config.toml
n_layer = 12
vocab_size = 7324
norm = "layernorm"
positions = "alibi"
parallel_block = false
init_std_qkv = 0.0221
init_std_o = 0.0045
lr = 0.0104
decay_fraction = 1.0
seq_len = 1024
train_tokens = 514500000
MLP neurons of a small language model. Each row is named by its layer, matrix (up: input weights) and neuron, and shows model dimensions 0-191. Each number is 500 + 50 x the weight over its row's rms, rounded and kept within 0 to 999. Numbers have three digits each.
After each neuron's rows, "fires on" lists the tokens most often at its 100 highest values on Wikipedia text that the model never trained on.

L8.up4:488542467477452558495542469426497531484538550539629503499478527556515474468598463476498534485475563523422501434418527517481389479515441430490494499427524534457457606442507508468516588511436457473580538599437477522589500618421587544502421451445472545505487443510523439576551498442477540520439511473622522484513491540429606536571556453514582504470500549504520533529586507527451575564396437464427478513430484464498455520500438522490551471459546467439389628487481568556487549464522501489533523491488585526472531518474531495544474398477487398518398527431458498498514469446432529484
fires on: "| ", "J", "Candidate ", "L", "B"

L4.up632:518427525521443513487528504512441443482434532519522493451606481571501451504460523466513550529496473453354518464479480475519427491567551521430524428518468586496488515442535473448531446534487541495496512423464612478517426521519494439392458518469512509411575585470463554473500538515548499468466468523428556428480552528436540551565603431474545486494538565426482459504421452492517501515493525553393584589501434553572454534570460525475497464470485473496536481579495536476521444513615408539506413518490495499578428486479515471446552668550496527588554485399559586599509444524511440480
fires on: "| ", "version ", "was ", "–", "ity ", "size "

L4.up697:531487460545462544524547484541531505558529414505443517445520427419562506455544475546486461473537484523521535506372513490427408489505477427537447473486486433466422497476410502506551556477472517507568475547502544483540546546472536574434409473480580482490542446544473404464514547523464512543526453538569512421405420596420510482516478538495520511532434526547600532519521531518547534515523537600579546503568465422521413467500469463513493486551535535528426493446468379518526525455468478437563451421474530500512458623567576564509545517446525573377545539392561462606566548547552437571
fires on: ", ", "| ", "\n\n", "of ", "and "

L2.up286:515430520518495472530478587495401526443409430472521546549513478520478439442566515582510428537494464539570436453422481435549437530546488469456492575509460586424502539505485625503501502529481554494526480405576404563531539572435519526417428533375500509522402526440563529480466482462487556580555487452602443521522493542519444495484528446618609475449483577538512557541411479482503451476508544486507501484534425434620533541464537531414492525431539452497539480465440461563585543467425465545565551576504511532456501564531436512544441404474563489518481533453535525511519462497448518547
fires on: " ", "District ", "1", "-", "s "

L8.up199:466472502495462557548495437454514595485464523514596520461409539499419530463526426466478599550515499441440547537578505522487559554453435527595446450596391543485473446474385468532466490520489538487463439527510498504454452505492474585527485462514563535433530423528493567543509549549476569536503476529522526550457469543523440447552463566529399436596464494458517420420449602476418536469526534563563509399518503466513478445555515477585531410466532558448568493465475459482504506508528481448523545489537403403630517503626501488495572574534542545497455496439508422556497534534428564449
fires on: "u", "Ho", "Wa", "Vo", "tra", "H"

L7.up434:435515530559503421411473568606550539492494490515546441532461484448577582550549515486549436482605500542532482508384519529604510503515515553593474477422515572535582480480498459523419407552454444513590525600506441398566468459488517557502499405620508499566489470464521441474506507429594513519503514450498501454478515495474537568432532429450452541558502454551522550418558456511368511502510495459457449531440521570558505549512490492510483522519432533445515456482484437416478474486401440531445526451530485421625407496559515557509499414504570476531467546466556526487505556463514429483
fires on: "\n", "(", "\n\n", "| ", ": ", "= "

L4.up329:453556595491491414468477365479466546432526418491557505549470471437527472430529484421579405476503499527603471489353502460480444453520449490504488534482562575585502464481476475441489515477556544493557444567427547386410504522471546437506516570518519507527592525524527527468367515518471535537468533559496520499471492482533564517467464476454488412549465544621504558474484524456483503435546491416493521497536580500441452473442544413459559509551542503451494517465557620531528486577509571426476437535503474513557524454541485488601527415492567502501456516581465539558470610543462493581
fires on: "and ", ", ", ": ", "to "

L4.up591:485423523460444606514541557485537532453547425506513518509529491409517556592485526450480490342523522473534557554428403609466557530550441462531517507418442473512518413447492456554408511380439540428526484493529516564520605475469509602480472570502497520552480518389466482476476432534473412452565451515489531523482461511487543499416554580441501544549459580491572531520429490509489450459503460550450483473571560508453450514489456509491494437594458609520430544457483457586509389594478595520423505541504474527561458480499578485466596505462477509470548519503547503522501559449531510500
fires on: "| ", "of ", ", ", "and "

L8.up289:445474559509563427454508499453481535463402574485378472509485580537592444492520560435505494582512479462482498522459492479511435551504500503566556466526530519508519529476544485464446453560475420548495590543458558451556541532487391611648417544513603403485425541523433409452504586481561476516536521461533468594411501468541484514528489452434574480503519467444523560468500430440521489557503502457523460509485561513457537539513432515442476508453508421493544446339502509516495525505444536441542528555459555511457537466418503470492559568556542356490520508511491438560595553535524477501
fires on: "| ", "and ", "with ", "to "

L4.up525:550476563546454536511570463453577525521590569590501452416538460552511457476540499453430374500475509488517562600506502459515465514470429479563489447537530531497378546476459554499465505443448478513529444531473492553469553465560517577512475572511460520431489500523449507469496522452520574403385516431612458455552393498516570580517471438502569503451454473447541499502412603589559626541568502546385457465507478510453544486496491568501549435470490487502467524481535443539467549525595585528548527454464488408530530540540549468487473499540475547442420518552514540455450546472404419539
fires on: "L", "O", "P", "D", "R", "B"

L2.up507:514524562501451452452487552454573439541485444579495500506536445433527582497470461517525546629484396482514505522503611477405459495521562415550568527505493526462437505443503561529516606463418516377447539560588413539543529511567519511508487484599405549512446545486511535528481553532534531417470373422552556506542423449514520533498432508453457465564508396484417515469582558576461584484560451500469482446509409495622505494550478492495473439455419522462498562481443515466455495529438538469533445491500440489465584458482477488503490508486547452556485571435603575510523515497500532550
fires on: ": ", "/ ", ". ", "– ", "; ", "- "

L6.up228:616548595527495532593424484501488559510545491542509478558439484548501433454520531558548543468535523366484491510438481509561488533500584466450505517526594555441562557560591445502490475480618573476424423487551398532478533543408442379434413529458474539488536472456563496481512546431505416520399533404573555460453479514505490467538476579537505470528435431620484461557441528468498532479481537556471503514488553499532485554520531530448579527560494429529456456518413455470463519477410520479407498508533523438480515392465459518501517410536518586491479489509569516487559486512425511428
fires on: "–", "and ", "\n\n", "F", "Ben", "S"

L4.up198:533511495512402515535527524432486474515673521529449518578462548451438568517451455402581444502480484476539450531479462437556519486500445471547491526451553565451530514487458526572492479546520517587500544551519501545484585548441493562516427490434600487495564551545523471589422504424550590496504554487580406499458433483479369497531480441465394553526441435462439423571473558488496567551481425500443447556477495430504475411543497507543488425503464450444472516589505466507442552567557566538509439481523484470553546487469489557481447538491488467565544545502607445571527474515551378524
fires on: "| ", "r", ": ", "and ", "fr"

L6.up108:474500510501448440533507372582562404449546400599572484546554538513504488404486465502522522493528448480512465447469544513570469485435491576482484477444564445466522460502377432514579555464454475479576586496397550539475586467543538481506471474505457399445569640558544534459522456507536430425523537541476474471578500503522520554533440519557557430548508571495452489529433549483569415490549546503518409506461512570540499601463505541516436592422525608519439497465475458590472454404531523453527518462494480512580487486493541512474581490486453505533441568583502491493497585480535500458
fires on: "| ", "1"

L6.up424:438427491559497593446475570474567565453489463480424437573524506482570632455447493459449458484552565522467577512415465523630568470571468551513499483568561556470464519527570545460500450539568410484540509522422550561464415459515459573497590441521458561529507455448520620449559497524513481477441466435576510505473421472542481485431479506523537441503519540555506509502502540422484542486457505555534487534441461491483475501491482518492512577425503526510479481478527501509469437444594539430439430471550553468458545577564476481483515413453487423555544460385412511524479543508424663547
fires on: "a "

L6.up100:465500531517353445412497427623452521576494502447525538485548584474566479508480565532514467510541378532498466500545451493553438517504498474526462469416470495514502442487480376406554514527459503530423522497518608529502444478525503484451524430551570447533455561519495477506515615487507526489440538502534507390455539498442568469451451525577440588582579499467405426540383497478485489555471486551467455592537528481563479519570517461468460597533441500511495464467465514511583523588545580485437449510499507489399457485434590545515502446540552482457486607514539498482503595500563470545
fires on: "th", "Th", "and ", "the ", "of "

L6.up415:500468442532496599433512458488509507478451514593473534523460460577498310416450487444526527446486513564562531549465556551432469514510506457550457458519555520574495467425522485472460584384499447451504590579513394386495534467450442562461535487535533462523481656457489464494504454535484480470473494424516526625463507472537527549424487460504551526427489470467468525572483519548497486419603543532510502511456481542418498516439473450514535500540426529437372513572519563526557505557493440580508373565526453533504490514520559509493538449491550533496464468527488535537568397498510530539
fires on: ".", "(", "−", ":", "r", "–"

L2.up506:535472507536506454492541491475517520511496464561491524471508454464395532540478561479441499542482527550451541545429555600491447527369538439457559511468500528480510456588487577455537498512539475554449487308467449569540505472525493524352482451428560453551457419544492607530500462529535366492453454484583512568479472512490567510459530487553546538437478593517540485539381539592506443402572530456505551566449465438532408559545574466408456498513493529447442478490552509471530471516475519506499523494492565440534521608489424475537441499575533561453564511523498507596515502502531526542
fires on: "became ", "-", "s ", "very ", "was "

L2.up242:485579480467480494493474486454497508469479518523538520534575467501480571425392546487434501587540403474451462522471473565387429498574463504557488641593520533415525432549523527526537446471417528409510484502550579467569550585491496490427494439581524502552520527500358497436487498605496499451464494440438527510546462485537567502525457508482546463568585450471537533427491420669509544448459498519497479542457457530582538451511541503430553444535486490442447562520484546438479491512576559518558436526460475518543512440505495484419521458494529470414499502582566610475495458532415517465
fires on: "– ", ": ", "| ", "\": "

L4.up556:462538519441408550412529532511524604467557493506548484505499500473466524417512495471555480403613546585509566488452443502494415467438449456514470434514503493602525503615390562456538500483537493532554513519530496545405477388453347632468463478517567487549448562567451485417528468465543508520487467476545574469497517499530483523495565456572481538504480505493506512492417513548526524510567434535525527568450559564525467467542565461570506392414490420467453562484403440522541477487465507462475446525543576505479515433482596495527451433459457563509469565569464568526530515446406466484
fires on: "| ", "a", "= ", "time ", "ati", "as "

L2.up114:533436574526527461483505443459480555436468453459491491519416531459461497428434584460492533458460528424582500423428571599466453527464518473482457418545507529548438395465528462563547590564535518470485511575428554421481426469566529509378535556499440520497495518564576442518503511510477566487459485484477598460480570526552550495474572486505525496575507465521540580555414506530494391552537512593526510415505483472571426493457434453434531593493457488467448505596457506567436571489407503427493498461455447525508468453445538542530597554489476553593478467511499471530563472490379574493
fires on: "or ", " ", "and "

L7.up252:541431586483460532485537547572473376508485498554506543547409520557470573510433462419574605505516490448444514530545416431461407453558529527510527478403517570429582507453418479458560499523513426594489529471524501452516546487510467491470426467518522489599550550477489501526428502548536507471524491467432564437497448563479482496472585414508494596543411491549449494518536540511378488482419496480561506509507528542516506494566560508619558557478491421557434502466540424544565488519504494527479439446474484431557493527445552507367532510511406511485497475371477561496474602537509432444
fires on: "| ", "–", "and ", "& "

L2.up440:440417502537481434509499483509512437466435549566529536465529410433498510489530531544492500462388426478521404423418462494500529503543544519517485517396472532551463567499546492513445590596505428477524481492509383467563526501444498503497475509490436500546464436475567477517453423600494674528547470495551503461497516456537523353582438479473596510523510537579595451553457508503487608460549596541527545490388535499491571565466446463548534509491547562520530488562552456487454499530437348506472492476516477545425519483477612529465499499547487514528452500498505509520503463538588452443
fires on: "-", "an ", "–", "and "

L6.up526:495487482478451491465590512507465505380510433556501535467520499489503564512398513495544589495518469538488529460536525519587413477460503466592450476478497435570522497490459453384507613559551509549474516582461495524606498504438526500459509438475435456542531531475472501504471422484581603418543500516440600457503474416532532559507554521468513451504473440488646606436533477473534481509440457538591524439476461497626478448485466549476525467545568560497525510522534545478516453406496553434456510456532531443421487430502434628471506475425439520551506424464502587396445512456544564485
fires on: ", ", "time", "before ", "| "

L4.up237:533467629525565492552437481438469499462482511566509475466573489487455494427474499562517434459464420523460408498486473448495457519611551472495397472502555494459470530575542444459450477524521555425437520557512547503398497514479496491504560484462546510624542463488571535509411531445408584501464546566507519506478554582531480462638388524512490510477351473403544475511548516527538550413484320514508518555566486484466506539546526464488512497478483437505465395530516485513464545495601532544537464563426541455504561565460460502546445512437509479428562492505412486516485496557485505561
fires on: "and ", "but ", "| ", "while ", "also "

L8.up599:498457560493484498464387451450516579445384486553443491540546517531518552612507473461507429393542539363401576513452502544559530355593488518515531547499558596508546496547487481473571537504467533448555460550499572565486453460546426422544451478584525472518501453532495518527510535476491492531458483521469456424569516406482559393408423556506562472525452516481478484487606561524553475498498436577439453477547469492532450541521492498509493556533561485463403590447481491438472444524518524512466517442457534507583568484532432582558550494467522482418494532486448552571537527451537420509
fires on: ", ", "and ", "a ", "or ", "of "

L2.up723:512426554448468465544571487437457540550409406497440561590527566486519563540457443557583473479606530496469508538552477449450414536462468534451444517421542436528481512541597522402453498545479446581529529469604514453457521507489465512525459515544513484447498522520465473512611533447380550519470505543476525473417599448456567518507497589474601552553504521469537509535476496492456526450492586447478483466386518498522539513596463514455507472445525529496395451512433471435515400461512435484508527481477484432523609490518528440515536530504547510461564480509336522578541459612533516511
fires on: "of ", ", ", "was ", "and ", "or ", "or"

L4.up43:519502463482428467545566494514499505456446475510465508535535476492521377440428534447518486480448481535563544521389514521558606472476477512522497545565506516444524575458543441455523529464532475461483420470574457413589534524503485525603443535430458434456443551503503514403544498572542498481454544538543544513484443444564522441433501592590597549526542472405549474380481456491535438423414563584480533540531519477465495510466484479534458574557499595538472523395561518445534459527512513496576445459605439495509585527472514478559458419429517493526492491453596659547520500468542462481
fires on: "of ", "the ", "as ", "for ", ", "

L7.up28:459466444445409429439352393468526546565403537511496446597442492456504558584543522506467512585527421465558536594542601550557489465577516493541512569497460584516466467474519518544414549525510473520444473540497604426468437490585480487455554557540453476539507532528507538543436559524484554385484464491512553412478588482455552467599514458470544535471399509518534607501535476559457446548529484497491472397532495522442506435427538497507517486548513499509523476585448458457536501401456541504464480422478526465438535509442504569489476537546451536425562456535509529463436564521407470511
fires on: "and ", "they ", "we ", "he ", "she ", "a "

L4.up247:511499496460482470535493530467494610515462468498537477526512348486476458544462523517531506559540541449507529471413475470489460501585468603507453513503551449464499487462584553481520477470409542470462467505461534538489582561483535466501438513450447448446547522598476458501455615530469409531355497513561441505481504482534523444515473517552498561452628524422496467433508579516487498533492509494461467479534507371471509444363608487565523513408617587489465541535457457554564522586423471515574564454530518477512596548503490481521472588407554544507429499548464548481556514424513436535
fires on: "\n\n", ", ", "as ", "s ", "cles "

L8.up505:430501484483514557414440571525531478496491521527520436616535520467375416498559466506455505537480504463476492528522540508407459539548519475450423444534495572523479491525552512438434417531482479502484542594489530504514507482507523551513494429518442483487522454540660453540512563472456511559522516532512564474452624384467581441489391486544438519385548566480460505548590518448553584434424543495512504491499539573568567413590485495438458476408605462537510520551421538472498424585467527537457466538506484508526455529474442549555453538416514409506506521513421422524566503525528452507
fires on: "(", "ap", ", ", "man", ": ", "wi"

L4.up530:439542612458426563489553507453479554582456486499546562533550500499487475479493471596576514507478501376456484585553483598497477577482492363481463471452496423371523460501455475549419489535485516460437516502473545516502575537535536498484464474539509521464564511435510413468473498537556502440511589510451517497445470418589527557428544540452479461506461472526447570472509445471575424440477622440445511483550512437498487481543511426502486474490422570553513435530497438506582476536509586555490485462521531482502520489355567525531614497383507460453507495592518551564593480480520450558
fires on: "and ", ", ", "; "

L4.up692:508463512534521476520467526509406469416494467511513436480591443464440433534478543582454503480540472461417461558499495454541539514418569588569467487507463470456510520492573574433444434462470418552425569473487373563610569470481494583435421504551489457461510589504454489549366560496510571590466512436664466542439533552498566504468482489506490448516434506474501438510563471499567540431452522497516517439519512465508566613488532507454572444462602526608568525476536498500429511530527621484486426514523545502419515480465492570532500454463452466462515507562530508471503477476465542447
fires on: "they ", "he ", ", ", "They ", "she ", "es "

L4.up97:445540504493522591446427527526503589499542546444494521530516453567478451567515506439474444540452558442418575435491602462464453559552573572579478460504544536529529567504526523565473495479503394543433573585442483589480542375580370510419458480517524462501469478480524475607406403460593488495574542481525450554440535590473529546477444535454493460490442443491528565500580451578486500530529519476505510566479470508562550498549508511446486462464564557518574490451434488488516500545489549453420475432594506454518510549494531503439502473376535515543479508448399453434408498488451517473
fires on: ", ", "ur", "[", "(", "/"

L7.up408:407560516434470467395526469478519504562586606427521452575537488502582508561416431591519508496515454493524503505446384475512476501472505505563501415508508480448446508510465557448479430472456428463362543482469540530514548514452448570445456498574477407553602557502456439485455594490533550510467420396510545523547469428541548519538457567420540482560491546526514596489503539474441562485560503442498544595542543511515509570485533447503527439490547444523434452514479472508506504452447554541412506460544391465505570484422529550488532448424485534441532563565488497616487527554511452582
fires on: "- ", "| ", "B", "Be", ", ", "H"

L6.up608:414626567457405589540476533568559456482560488568533486407532450496417505480404539599463505398512543464470491569464484596467559488463526519613475550433503500477511493452447467535548521479532525492493567478506505471510559536548489511450588477480441502526587488510479465410484519484474429481445520435455489423399484563499558559543478495491506449558538490609535479555505471545557520446502489554596460507570524490620446461587528420547524578486571462480441516412504544435522378583567439477484520522491492497542473525463462371536481482537498452450550528445461455530446482458456529558
fires on: "The ", "the ", "of ", "a ", "m"

L4.up758:507426540477436563506508378527385448469456521511435498520472534374442499545436490457481553523573436489526568532479495457531460504506506551590503495496512413541486491463406467459464571506525484537512485512427533448577437572456509456447419492516535566530549494501503530442503444434449485508611490565450604509443528493494454476564500425530495495465531540594468503489389532564459445557518383580550546537497413421531494476503485512412591488574517462481562470606518529536523640519506422494522482452538519530571496581474465571573512486551416450503450545485522571499483549491405547551
fires on: "and ", "with ", "("

L8.up608:559451499563503460478444554548555481497392517500464468471509514499445477503482489535553510534531435500466441584491483431598453550475480512522529461450536466457536514515520557483527561507532489528492456345538496569527531449492541537400532430397421505468463514443588555458445435500539585625451532521553384439457554490462523491458433469456506558494459547525627518468545545510505500485502503455437517426485507463532439468501486570467594548552460446457466526585475506449446495468462539525550463592547639529430447450496487447513475503592643499575479507510511491383459509543472612501
fires on: "they ", "who ", "and ", "to ", "he ", "she "

L8.up605:497564528405456472436436521443539481531597457535547627471412401460461482517501549522407448515537530453529544572462554475471517541472590518530555608461619498522549457585448482488591460533500470490492500462474549512558534459474415425498511406558449450474476585483518503492399519534518515536622612463454480466442424466540506498398521491536554588521478485459574494461476481517447434441407528462564455530436512506453483530438555502507505459548515475504373559528492541490495565539481475507462453492463532578494523534372538501555482511535524470408515550479489490581568597500451513502
fires on: ", ", "-", "is ", "are ", "to ", "ch"

L8.up135:503406573463446416452434470427573534468414569590541454576418544475587538476559531528577489669544489523482423472482441521423436568435517555496541395535486582486483525446483507465450495581478508514552497459463535537580416428494521528511478466474447537419473555592518504510556411465502517469494506485525415523497532543527535530487500474497480459488546523532449566547552520479449535488454430537536491593542559469466474467357507466519433565449550481576389418454431545421535519494516505455520575547470504483461456573554509483547549464542529488508575526473429502499552531507583447441
fires on: "| ", ", ", ": ", "of ", "= ", ") "

L2.up165:468542586564373479473442494497522515433495527521542459498464545546452498429402528534524493521531581504484538423402524571555436547487464530604492524550547548599491488452498473564472541547545499498460459405408406465496460582487571459407456398506464506531476505618506484526507448427425531461522524432536583482511506459558524478492536560500574551518386459536561526541471491494493517478482564461536531446437454476580628519520518459532458540453490526541464516541528474483432544400521456540311503534519519481514545436536571517576560532517445464535534452514382495494501502508516453522
fires on: "an ", "An "

L8.up524:429493477483510540495423513479415453433506570522553475531488468507532518524428380452475583659489610436532567424556528549422534486543497485565581532472545487530398514536423472519505475460552550432551496503433495500485413461557469458434588467456483535444521520526513437566575399532559483539547552505498524507437519499465461419467423547447456429490444531542516429590489573528506511529557523562503596535487526577495491528531493502505495563378501542583514555506510474452467420468523443495472454403509478454532449516502546570523537547593529495519415405497505589527539442576417482514
fires on: "f", "an", "Af", "Si"

L4.up372:512512421439550559524500545573519512435391529461500496519485508441541524511575419566557571449525573463507522566604527521500554431463498486405556538585449541460434532477533512580599557442489479419586557508461563544524462481583553525610544473523393490489473513565444469545429449531487479523479494504446475477564460588514472564467479478529479496551449487402474530442588504521429490510461560503498511398518488553536538508429394416420455416460540446503456522394587507536536401563436531533562457546479508477517557550517538515510395491495488424432470566554480551432499515524528503470
fires on: ", ", "York ", "| ", "; "

L6.up298:521544439458559411464436540521530522506457542509541549498571490511562416520462601437488340580523429459531501476514541409489449479477479393475513518524533503513468490440506521516408545493432534377475550556492544515550491494539521552521458523552513480401488562473450533411499587488484489460413550551429480443465469582581459476501491481470596456457495497496517528548553470541532463514540550509542524527628512474487447579468539639478500500507524531495553458413498541412547423483477577360491499521474496520572571464492420503516495532512522531472558553626500533431495429537410485551
fires on: "| ", "Democratic ", ": ", "F "

L4.up473:473482504504501422541433532574500571593542538507518450436578496558544543481509467437557559439531485492441552570395492572453532499552435484533445584462455573480595495522471517553446447556504609415437575487512610488436540529417610469414430490468538472496504441493407469489543453528499507477512480531480569455520528512556549590531450397510480519543537608520556486477455491461537426549557492547601520482405416480565484536507437508474612595510459461439501564494480461489496502429466472450469543496561461417503523523417552485462553437389551489492471519460578515452464501496527458482
fires on: "| ", "\n\n", "(", "/ ", ": ", "on "

L2.up644:501471454496455571638422482514509479442537499434553509516567480452551527491539456481585589444488491497500530554533477467464480506589504491525475462527424406498426519495367457621528370444422478480535516493581529555552513511539518516579501529548461541506473524532496436453532411519519467475503492514510514507383577558401537520517600459508466455464608555572586464572510544526473535548550439575531461476514517468465492528437491484512430491551538466443458466484523427483416534532588499524448460491515506454545515461367593406452391565524431524516550543460569445511538528502512448453
fires on: ", ", "ij", "aw ", "ar", "| ", "a "

L8.up123:450474616539396531484489506594527464460556469530498470513485474460446584575493512572494479520539532521561501567497498513459516522516494439541571492496454541441543487416538531571499547433373501465520551574492537561492521475514387437490605410477586503488484501467530538497607516504443416498548488416534505495434481483438578530525590481519450518478519530527505389562462584477467424578476551499639435514481484484553497508438428426539503437499650437539448418478531510483509432532494462544591536540491460437493481536380474504473563546430575494458472482482415481470473502501569455485
fires on: "of ", "The ", "a ", "for ", "the ", "on "

L4.up159:423583523442514519508468475496485588567528472494553491461528490469596519444579449477553516532469523532498520495486527587511481464538555508495493480482467601531524555518501587484496548418478546504473494560488484558531488385531497473533510559429482489527453486529517416431537515525439508522458501425409514376567520540456519480472595445566424435525374501525485514441498594494538471438485487509437568438532498498476557425494375508541480471329546537527479475494567502457614484522509451420519479585563554419652476526479518534442373485452519532514488606515526521516555473435506490537
fires on: ", ", "| ", "= "

L7.up601:526558573485540435438465489478509458528471513511519405566413483550549521538449525562625459517562513498491502525365496604493574575498465513550513447507565522404562511496563486534490506472415464463520544585449401434412553515558385640485540547575589496539505462393499513463498421531520484502467505458445561373455493484493374535516496464484545548495527412492451499498489531536495527568510559533581431514491556499519425560486495479397482498541545504548611472439526434555523528521540482518535450509508479452568497498436482409491433415459520433460531483472522527517533443473548495533
fires on: "\n", "\n\n"

L6.up370:399479483523458426505524418431477542503491422627472410523568478543535460566459475474539433473472580514538459480494517507448511496537573459596430583510532564490506469487580527401603521517391533477528521451507510485434607526359494522503387451473496468473458580498444497605532538496552492559512505499623474601532491539491552493429472525548494513421505523484436437451575479502564564461527581428472474457532530541473467560510454478498466572503451451435494469497530531454492561552511462543424548536406490449546524457548490458392417472531608515503504445535500455525503595516504501482
fires on: "r", "a", ":", "ab", "| ", "."

L4.up199:478394598430521426594475547499461550511518438527422452511456581518490497571499493519439489492467395511543587466439416556533414587612595556461510519584529493453467560492538472451552572468496525429501525493460446453485391454495553487498512520516519512578502437560469560549527507525443553497461450558571511520457569533508402497540494502480540486476469533526468583514500404418568489644567522431480537494488375521558452531512518403470514516431486488441573474564446387545582527479501442463493496541433497453474498570488571555495499519484536487551516497450498485523441550391466498539
fires on: "(", "and ", "It "

L7.up91:433466494515450562501512527516429476502465471517475546593474434499540452528493449489499486501582540452579435589495546530508566403463588570470489516449548526493568563496539469476377562450452522482531487565509520520497472491524563573439594451538505477508466506480527542469585599569469505481437462543473495559505420371394534432513526551504480399536495495490425476428552541456457543450579491552465516507467573469444494467576549521456518551421570416566455414521509416545486428560441520373485441552528490481475476499396501500602498484525539491587513466539481566643503466470495541503
fires on: "and ", "a ", ", ", "with ", "by "

L6.up7:517537454424496535404520430490467496512440476515499504484524431444578522468513543502512534506549481504591630437455607489483452535488512594465450658464412481537476502509440549463525532521476494506470543479495513526536547473552526543482497533513508545546426518489517381446575472611437464545531490576497555367564444539503511467453498503462456399561563425487593561441484511539422519439514457536473549513476428550490521495381520563459501423460483488532467531508478482424520434497463531481457444502576562577432396586470506569482521550372473431508529526536480538487507533514624477494
fires on: ", ", "of ", "from ", "before "

L4.up667:411437636584488517514478477473455513429481564569546507484554494482573451528485438541440517419491454495442530533563467441505487540532475561509524456508498390455562572469483522478540470495449464475512531516586503529449396407510455482532501534456472646524432425395492449571461460481472530537494507554485524569477627447437489533514432596582487545559528505444593540450532535441480432534592554482404512531466525568444548597521535504483520429516551540527531439551541481441554445442594461533470444524472552491508488434459458533414497515458509464549549526601454435535484497555453529449
fires on: "| ", ", ", "also ", "of ", "and ", "Year "

L7.up107:619495587508565427489458503487459419521536503600474514577391510457460414423548483539392521498535502516504466473523538464492443519500510527529524516514519479507561468563474384449523511538501482483466453543465509447564508521497434483508496506483601550459477503554630501512500450497510544548516510513505452471521527529542558624505439525604444497495511514519579523471413500537411531389468530510460493576510499451504406542510415581530475568433518435450366507475529574453507553493472495396486517479539545491486562488453521474536510468588447536586589454508423358468520574588424516445
fires on: "-", ", ", "was ", "of ", "d", "is "

L8.up39:349438432566461472493537520482511545571497442508566583477501437406529469500475509443462531462616500504487511629441532564547587482528449506571501349556483445536511420546436487470436591549558508528536529485481491545480491540479478500513528495439490446510540484504446624496481557596531479410482425553437540490433532481454553495483477518508469540528469515413477474519506576530523635464486439565489389499450487470561524543399544483500435523534505598520463425483585467452524558575475484546420459521501573450517495506518419528472547495610550448536532490497468521512426503480502538439
fires on: "a ", "0 ", "the ", "re", "ret"

L2.up55:562610589445512475535547529420553427439511570425500426571473497478549455482457535470557541484460537444407471437411431472485502577525532424502526408528526532569443491479587485510490542501472501441505520515558569434577509537416437544545490499533489453451466478591513545463551559465556520470557573523488467499571493515513514470471497575408527474454551459503467484536421537460524517440433434484505489367480522436521470475535540435434479549464589566525483493502531601524387527517511424498488548567471577458569516494364539535492642565467485477435556511464515565565507439551544475537
fires on: "on ", "to ", "with ", "from ", "by ", "as "

L4.up725:464395529478470564486482519556528466441469528430489483506491422454561522416479473504625574482575616525556527504497478539495452470481599565555427452513469415400434544503476548570539524430401512509437516453478451506443544457476525549567464413458406509495615473543505509575504474591425561523423503560448556409555411506519437500413518547494540497506526473546530493414534584451543595523549631452470552500478418473500547392480495457599361460528503521465481516514471545482529500520546531518496479464602435503523499461486495466531514511454507470472483490502550448484473450497559515533
fires on: "| ", "\"", "; ", "\", "

L4.up334:459441503457541498418453439549500510538570491482505423528542489456482509537551561552452504548525455394471454511457448546494488477590446391549541547516395533484533501518560489479539419524493593618471560487470488517572430438532537502565448468544475514555429500536446469434533480514478464565475508574516518502497506543484518469478589476476432531494435526419451456577460468528445572542448576597464565504601527439566433464492501514481472502610565474526393505469499536390476600489458514513449578483491443529452465524499550525526495497396433446523477485561596524522450424613454555623
fires on: "th", "Th", "Prem"